MLP neurons of a small language model. Each row is named by its layer, matrix (up: input weights) and neuron, and shows model dimensions 0-191. Each number is 128 + 24 x the weight over its row's rms, rounded and kept within 0 to 255. Numbers have three digits each.
A block is one neuron, or neurons of one layer that tend to fire together. After each block is what it responds to, as a language model described it from the Wikipedia text at the highest values.

L2.up1970:087122143109135101105134127131165101144120100092111116144125115066170141140110122086132135118108119084130115142119097129134085120116127150114175132153133088127197168103070160153162125151102144088164108158154116111170086109138098082138138099192163101151130153124118123104164151089136144116105126147187133148149120125090116143091132157118146145157100125114128103126102100147113115134121114108118138137108154089142196105137101118134129159115135138135102123104148106151122116133123117124117128132154151140101090142116112126137159149115139102135113129116115172129093108135091090163
Responds to: Mid-word name fragments

L6.up13:126149169099137147127159135119142123105148150117133184102190132100115132126143164124125105147137122138146135137154112105122168119127115122168117080130117144115065150134103092135142133107160144126109094139093162046124087101100148157104132145147115104171125144129138150106084108129148127111141154126069109131115138139126145179093153150090139115120174109094134126143141094150150148066137175152113183108131132129140144123122139093076133145122121137117128174142077115124096135131116144139118078092176146146129161123092113135123143131115135171125125144145166120164117151148119182140
L6.up18:135137168147130153151089112127146133136122137134126149092163174139142152096117126117149149129110163129134132126110129134139095112134090160154147125140114143148121130189134118177119097085122139142131107068103094177103156166090060137106130098102110108139107129138127092110109138087137147178155164139150130126116137090111107137170092098119152126139121128159148111153117126143136104143151137115145132159124098126116146125127116129152124077146132127150128110123127112117118142076085150097179117115113117125147109144108099144125124156119140106125142109097155076103154129131129156138
L6.up682:139120097133138104144123091133122161124127157138121145058130140143143091130126136108167091110128115104141155138112133150118110111131115163123148109152127132149125105137090106129120138127124167144125105164115137113118147175111148136166130104108165093111132141149126140139100113122142136151167146120129146138125153131130154106145129116139155152113159130147152076081106146141130085144129123089123111114143050122127113162121111095147143149156121190111145136123199124125101138111100139100143103113121101102160137111168145123148135141134182143086140121140164105135148115135123153116
L6.up767:093144150115157105211141149103144195112127091106100156112114083117100105178124162167161124089138082129134137111161087145159109105087132132126171134134130131068149178081109120103108126156122105118120081157112124112124124101144119111137089189129133139120131118097129111103095162156138117149136159115136159146101126116147147153098099128147114117139170120159086101087098154088089113090165151161111118147099112139168161100102118115174134172105146109137121113116116116142158143141168139144166139123150121089116182162106108117161123166120125102137136098142152083126103122135175119109
L6.up824:122123100119110149107136151127150101131109116125111116057131137110125125115123158171133150124111144129129135151140151111081120129120145116131084142104105129134146099137113111138117169153142121124100100164100147088160125099140143162132169124158133131154128128126150181135119109109121177151103123115146155121148170141142118083125106098115119113104134154103126075159118149130122121135132108117112121176136106138128115120140106079097163177133111153111173148115174125133130134115119126107189146097140096109152174104099125142118125176174145104145138149114114099193144092109110171048
L6.up829:110121140155130132171177144110119135112146152121168133159134145142132166053137100138104102110182137124139128099104143139118130107161106118120146150104122145162109148149171134111111108141135127156098184155128094120128105153127119109100160106124120115146118131154152122106148130124094108106149140141096091122131140144140120144142102164121134128102127116133167131138098149135124139152143088076122143116183101146145158133101098104137106096158135130088109148138135129124148159125095169147095123154158129114118116109128128109081136132132117106117078158144169128088136122146143094152
L6.up906:119161110149122153132139125106121166160134137119161121152115101121126125094107140140163122130182151120134134142129146126108118126113135132128141137127163146105130115167134150121145100157124192089157096150109095169132119160158101134126132115122124100120133103131142150092115140133114132151102136142123108119132140173138143148142151150128163136157155124100123138134141123137133101152166132049112127102081173154134139133173101074126133118111142111156141130133136140140120174123142138142156111107154101136118147144121095113112125130142113115146148158138144125140141074177122117091
L6.up1067:160140114102142167091116123140113153080106155168144123100131129122121129114133132111133091154144151099112111155108143154130113153148118122175138172142115130111095103085127155121106164121097114092129150135139092114122131124152110127116166164140160115114152180082144182131119108135185108151101117139103114132156125121138154127157139192122138155075145140143129094085099139119119133128093094165138095163144094126104151173123107121103129066114143181158102139094131107134115172149165130133108118093128053144103119143126122166162136084139125141088093128165106112178124118125134116140
L6.up1224:130154133123079122087146150099150120115170135089161123121088134110133125108163142131193104085198130162114141152130131114102123158069147141109106169115118101102147146126117151149113098145108159097129086141135102147135107120130111123162113108116123133135146131092153136079123141142150110152133136128128165149115135126138136140126157147110103117128133139159136084097054130155114105130146132147127139110091150106107121167128106022167136137134129167165121113097144140105149168120166140108127152088136135128122140094125106122134143138098100154144159112148110130136136163133097126131
L6.up1467:116131147145092091123165126105134153123161135087107098078094103107113123106159096119144125078221151144131117132154112082115121105103069134114155117117111127106150129133127152162115140119115138144119094155076129137127124149118100141146113197161149121136146081091170086125144123147152093160123088171077127136115109154150142139152109094107140166106109130138144133108061150130138122081176122123113081114147148101120135117140109125135152192132191152172136084137118137116152112120099170131127171123140114111185140099122149083112155142121095179109140147135119129113138131143134102112
L6.up1594:124141107115130120130154162153133136149082122128117163103164140089161154136134154128147122129138109148112166157160136134128146158189141157139105149167134140109102068126134142183132090153121163134116112143099172077153114094133136115128157114120147089156125150134113134124106130127096144134155139114115128136131091161117136093138176102117123121137095118093111075095101094148134105141193132158133156129134187117103098102120125121118103147129131120131127127113163125146150127144171128126135111124118082115136179100174132196101137112130127069117151124170143094171130145106125118107
L6.up1607:128161112129149142099125136130124162102163124105103153109148153092148143131145130128153136148115128120141114142105111106135135166129152135140108151141145116129110120110156094111167112071151158109162099109129109143123153126153128151092140083109106062110108130072109139115127138149118110138164150092100113160145145166169100165103136209124118124104159121101132096180116063104166132130167119150128145112080132117132147138131117104136114156128143108111126116094119098111106069145131146129118165136109125155178155154133107133127118119112136097092097126177129103087169150112110116173
L6.up1821:135124129173145124177157112173133080107140149166102115124138148114127148115154115152141111140141152155129109143118136146121125105101113111089152139125092110120129107103117134111136152107153146104110111112163162112138152149109121103130112107124138111143102120144121134072125100163110149135147126079182150112131099133161135115169141148138112121140145137134163142144187131151166130144127126145114115084128145126140128136143077187130130143165138092146136139136146143129137152134113111138149124115118139098121117142147100084148120138073107129125118173115157144117106137177099107093
L6.up2040:140095150158125123170131110182143114130137140157094156068158097165120160134135123086178155116135114109124166121122135132156129140128131145106135091099114136115148131114146098117107097130172115110143092121121098117150147137087133148115131093121092130130130144150135139133127131108069142130095145116129130146141099146107129178150104142126135202102083098154151125121179116097120168156135170135122150123126135146137137130158088143171126112079160126135161143166106130141124108136127130097103130133100166134139127116161154082128119102134184124123147160092145129114115116143084138162
L6.up2061:111088138135148091145147147118144114138146191120111109158117115158163153108124147104138153125185145101108118125078149140132103086153133128137115165092131146117107107112179104104134089136125140124120147092092143150121147150128163096124110077164085123135098103174124131121107133097111135105146098116085143144095101121116142126142137130130132115168119096128140132135100131108112120160137123103102141152146122150136104120134080104114112145161126117111144139135128133141136138117140163093112146145179128114149158073149111148067095127114120105108146098143113152119119133119136136141
L6.up2209:115124117102089207127126100136110133134114116143135105082126122122093115092127144119166144137161164116141149129175126125139120143113132138116134149079153147079129201065123121149143117140141138152135140082155110125118102108104111117129107170114132151120122123143177137134130131118131147113106128120153163191115084114179147142145137164137107207109124171133122120127165180098123120108087156147097118127141119140126131133145085119131128069123182144140108127123104144121104144123054162118121136126178155130182175141109131155141086093143131116147143149157079106164140111137130133142
Responds to: Mid-word name fragments

L6.up81:152155145167132075180130139145184147115144090139126095085135160155114146149154164141112129100147130126153109105094113150167132161077144124165152172154135140089123117104135150106172165126118111147140135100112141102094132107124113156103123149152093112127155138148102079109101125110148106144122160118130151065128132077103099084120129089181135103102133096145124128117144112160145157128103122146136140187107122126128153062173134163103154118125136188085147119143140135141097125115129154135127142132154114104162137122080115119148130103105141102087114171154136140093140167110128127110
L6.up123:124092105095128134096103116132146139162133069151120096119160138137136164117125134115138128134168136105117100117120143142152095133095166152133113126141091136127091151123079109123112127098132119127096145125134102123075166114120149121117156101155129146118128116158165102126089190109161122126143123111153108136137148130145122122107156141144138130121130134088140129108108148118080111141150096131154123159106187099116132103135106100139110137105130142145101092146098145098119129114164130074186140122140142118129189112133145108089118140160104106108086134085152120082149110077189122153
L6.up248:139138152120182140120151153117135216148175157113081146149172094156132159122096111123108100137126156112110126139105123124107120100100113115106181109111116125177082095183103134156117136084137099131112118132154151125105110130077114124092146137131103119110132093108089125136125155120109125121122142100151203129087135137114141139089121116129135088147122159142133107108156096112135122153110107145146086130113154160135118101092168142096161155111128113181149131138137110131113129179165149121130114118158122171170146086145120122130108156159127103138156161118099124122142088113132143131
L6.up402:123103131135128139134106147141127162130144120134117076126137148140096145156176131123107166126098107143107144131129121124146142131107113103173116123122143121136127151122131097105093095121150130164121118139138116137117121121158116061154105104130114184068097111126096086099110171124166149114171165125145092110077091123131118122129115121131121113120137167123152139122149072152145113163134153156151087135168136150129194104131104115133142125120141146145154154136114131143136081122143141093112120176196126122119146114120115118096139144124131122122095176140121169108202167162121121145
L6.up406:108135167142146098137161115158138132127125120168118095147156113147131118106121114145130128136137189107137124123136132113102123134085125101104147116133139125115137142134120103165143119104106098106126174087143083143155118127121091107110114101143120154108119123147129144116169098130121120166099190140120145150107084087137095120151155125125132097160098143128128140097133133156124143144128106097136173127163101135157079186104089152116099095086128152165080131113144105133110126197153166130116113100140159087138133147138159108133133136138125154146131124120156128098114130125097098116
L6.up471:148110182113133097105164103081118148162122121125122108124116164162085175160170143103140103121140164116103110152077122158123109119129130120102125155130112124107115131112093105145103128116149088094083145149078075186151164138153126117090122140104155127109128147120131126097124116133154159130112114133100115144141143139136127127124162147128162181127175148145159112132110143152102097175105175166106132163102103143104149152084161130097081110145132167179109147108136107154116171142130138170131135140119159123138127095152118115147112137178130061129131124127154093182151125102173121106
L6.up642:153091107136102185149115135141147155129076128135079109118145155087138090108147083110136128112154147106144129135120125137098128122115135092122145137128171123149113159123124077095130143113130095132157095095058112131149127119145135153154095175116167104152129096157133086101078138113124151115125123150125132069109170070112097108099149072115118122156130116054093128096111100085151181137134155112155108164114138159123114133127095123171142147143136127096149099161122155118108137117133119143106161119116110127150096107130120120137127138092116095136127113132118156122139121133118174081
L6.up731:088161149147128162130096124134122137153161130151136128090094153159164140096146146090082141116184114135117121113119174122136122095141142118100109124096159118120093117114124119130117141151102122136137140121140111147075135153190107105150122138120131168113113079129101129088159138168082116148145176134081123115105124087151147124092148109115130140093191156099135112159153112111145123112151145127119134121128188149118110116153136110148149118117139151102100144145140141121125107102136133133150109152153119133134128108106135126087097096149084151083138183172144157166173115171112141094
L6.up1051:146134124181124101180122129136122116160152111168112162154152088145134130137105158127122097119128129104139072135118149070137118104144131097082161191114126089133132113114099166122133120103108076143121156178108090131126123191113155110119155110146097112190131092127132134141090127206168150138110138112093130117100160159162124129137134159120150104140150145137120084111153156156105143126126140163103137146100182163124134117118113136133138143150132112177108163110111181092128134132144126082102125155141102126130128099122144126128147109164118117113155141141128107136111114129117160127
L6.up1102:094116121133117146159108123141118102116129125090092141148148148147139110131149088141146131131150116141147122105132133182119112125127127114119158182118180132130142106163160127145157124112125090110128130098160101136145136152137162152101109106132132107083145139152099126107102145134179125131112115101116138161103141118168124118085168103139097149102113126148144155095160106139146169089122131108173140107136143145130108174157113175136172153104131115103082102111122133168136141145122127098140113093106106119152153122168156156128139112092084190081180098125097126057095114156120103148
L6.up1181:102109129104114095111127137132162162119080101102131146138120178103121135153124146149152145102133169136123088157150139146136108090122126110105145125156134110141111163152140117162105167102095133160105069102095133110123140160132145121093126134103138127128187116109137118105128135102104124120149111120111112112130172152138124130068145130160159137130132115114123103086107100136121154140140105108160135102181141124141128092148086141089129113104142134128108159139092111098124118192124102159144135125148136154161115120156137081114113093136102140097122138131126073085125082158117083144
L6.up1271:110137143150102117137117134128152118111156135143066166151109141117123076113142113147111140121140093158133109130144167178144125110095077120111194158125118138108136132144133135133071118103129185140093194136150128139129119156148173109137108161100094082143104106145131115100113107139130137131126142141130157135090129104110101142090134123164137109113115113118151137110149132125113113129141136121125095142117120156143127175095139152087145101126141108135100120141124140093094142147114157106170100101162151132110106102107118137096145143100102147151137123170116158119165073105079095133
L6.up1321:103113121147103185139112129145135148116140119130161111139147120176176109122128146143150138150125133138131144115116106133089096155155147141118167135105092109124096127140131105138135117132113139141153113141082125106142148102136114123120145137142154131129135174135118126105166148126145143168096135156122137132136138095105087152109160126132134144128099102135166089115077124076136160113106155112077123104104130142131121153158145139112151127118086113142156165116127161137165138140115129118133166153145145126173124114104151146139107111091103101110166076161150106101140123151103108079
L6.up1358:123097137156115144116090114136110141124202100125129132137152103177129150118123149113145147107131096072134120128069143123158115066125118110101156142121137103095141105131092110112123127115092166170095076129137138142117132154141107140153126115163135129139089103156107118106103137135140127141104157111078157121111148107102138136102168132144148180109145114156131108137095125089112093153124163132147126136145124165135157148110148116133111078139092150115143142128133140140160120161124124112114157133147126090110095147143160117120145138105101140139144119099141104098134111133110126112
L6.up1966:114135096129119131179155137130122120155097126164085102174116124153134115144089092163120087132143157085150105130132137141154122129128117124144100129142091149166136141113097172136099084152134140114115102121153128153153132135131121170130117088143126154112138091129100110130099118128120122145092112119117155133162164140106130121122145126143110123094107112141069102115138130088121138113118132130143092102159149162145132086128104137128081151110086141134074108128090076097077150190112107109136119109132125093162127095152181118130130111123121163116152105162122115133123097126134109116
L6.up2229:132132102147121149147107092124139148125143136152117122118110116173129163087109118136142096129157164115154139129107143141125095108105118149120127207135162143128079101162125127134127135111137127105089138096085140144133100120114110086161108109134138173114131141117129111135129170099143120154130109118083161162128095145107134122156153129119105151102126153104123104113110137144142157122114143061160085103123135145086170112145146119111088112139143114146117117116112148115115096102102118083124153129136111108118136113136129110110124153114150116086131137142167138084099120167142119118
Responds to: Possessive determiners

L5.up1224:177151156132118162128144120153118143095124162178135164130121123147121158123148093160188150103191167102107115141096116104120139136088111122137135142138203135090136135090131144129097125136105090140114168142119103167122109113090120141077108134096107078108109124142122134098177104148170093162131128162162105104115101144149098137085154137123126120143153093139118132179100204170101134124172137111117123142126108097127084101114083102142118112123168116141132098093155130130154163133144122147117106110114176132125106116119102106141137151099078134128107106104087120148159103109106121153
L5.up1524:149154141123106131112144141105136185090139123068102138128112123159092132105142115171132130103208155138130097129165111087125120114114093142078146134133118113105152068108138151140110125116113159148135111126114124162118106168129137149135154174122126104162110086064137090105124136138146098129131089138152110109138163133113130136151155117134131160108122132109159097115122183145121129090182135130127118120132124084115154116131097150140116161137161135136085108115112122184156134119161157132121179134171132135136136128154098116118132124089112101094099155121127158114126116141140075134
L5.up1531:168148156121082113083065100154128156117153151142164140123090122121107120152166099149171137092150130183122149155126134106121128147145085143121112067151106143112166158136129138151139155124137123146107089164126131137152134101136116154110106147113134137158106104101162128094165180156101102127146126129128104145118150094142120164114130145126107123139134150108149137101096145170138120108142141140115119122110103068135115146116107116136082157183120157146118111130160111101141152119132106124158129126104127125081136112090096116164131161084116149142134128123119135141168123109102133136
L5.up1832:171130181148102125118108153112152120050145140102137166131128135151122109120124129130159130080124172108161172111140116113109142123161134157118155108096079127113160217095117143136178099113151120158149111163143112137085137109110102111125090134137095113136189079123146114092176157117129126176150156118156150138103126084108120133134128138139105121138134083169157158111092109149123155101109185077142130130110155094140076111135111102159107151101136224129112110133102151138176150138127114085151109111097101107105125096093125159138143107122113123138142126110111109162158153066118115114
Responds to: Mid-name word fragments

L2.up2115:104106132132120116104109122125168112116187132079130093122107158137138156117133102127156087136131139117131119131114098155163112073083111144107117095111142137131106196138102134152140160118081147152133146123133116141170108159120103097131112135124148085122117098113148115100125142105170077093125105078152153140144155100079125150114127122150134123148173135137171095117136174109128197133131126129140130143109142173093101101091096172106158141097118145129112129103125119126114124148179147114098156087165151099163118126099135114133156144118149126133181138139118137080116151119141118100
Responds to: Possessive markers after names

L5.up60:148140126177160121114172129105169113111110183128179178149116137133148118122155131135116107121107126103161118136136145132089098107148122128117133113132128097104160121134145099126111149112080113124141087018141105149145113169103160125068166117151127111128106166120114154128129118145161122121108071074118154150102116154150116121123130132108144118124116135133153137140143087125094135137122129167145135114116100138124112175143126154177123117119141132153132096163100123119129149105159157095123146177116154112167098134135165130119121115146131145132143097120143129144134139184131128112
L5.up127:171131093120126101155096134147147119108109123124161132110095156116159140114131161147113106131160133115145131132167141127111125116119136134147157159141123104114156134082115162120156145121118126147084082096147146096126096173094143136131119110111111136179087120119111138120122124160136143146118124107128153143064144080155103158138119137140112171135105133079114141159156140135096113117147129126076146080125072103121118149174132145160127075129154128118108130149089139107161149106140103135124128130101151134159120111107105131118115151120101150129133106109117143114105107099121157102
L5.up1135:139118167123106127125163138138109092106153119123084087147104126109131146110119111133107130138116122114135153088106146139144130115122118142141155099122120152094147128138093128127121123107135101166131154079119089149135131139123154130094100076134141145137124094106132164128129087112128124145104136173170158193088111182074122113133148098103095114112115129166176093122135187094122130126129153123150137119113145101136127115107121170145143141099121152102125112114082144095134140103121110130099168104135143127140118120097150126158106129165119091088116119103133088110149119155103135146
L5.up1937:108144148124115131107118122138129168123153118075156088103074114141143144165134135120180125123152143129147107131115129114139146138114112079159189115125118127143138089142110089148119138128126088170144131136116116125159123123120108129128139094122157127141120137118135085150154099126120128114134135118096107165104108163088136092185167121148128182104112099111168124149114104139126138166102156144154104148115147108093159149134112129149109113124092115139110096136099120131134146153148141104112158128120144140126147125130151137160105111175139127122114136126152084113172134083091123126
Responds to: Determiner after causal phrases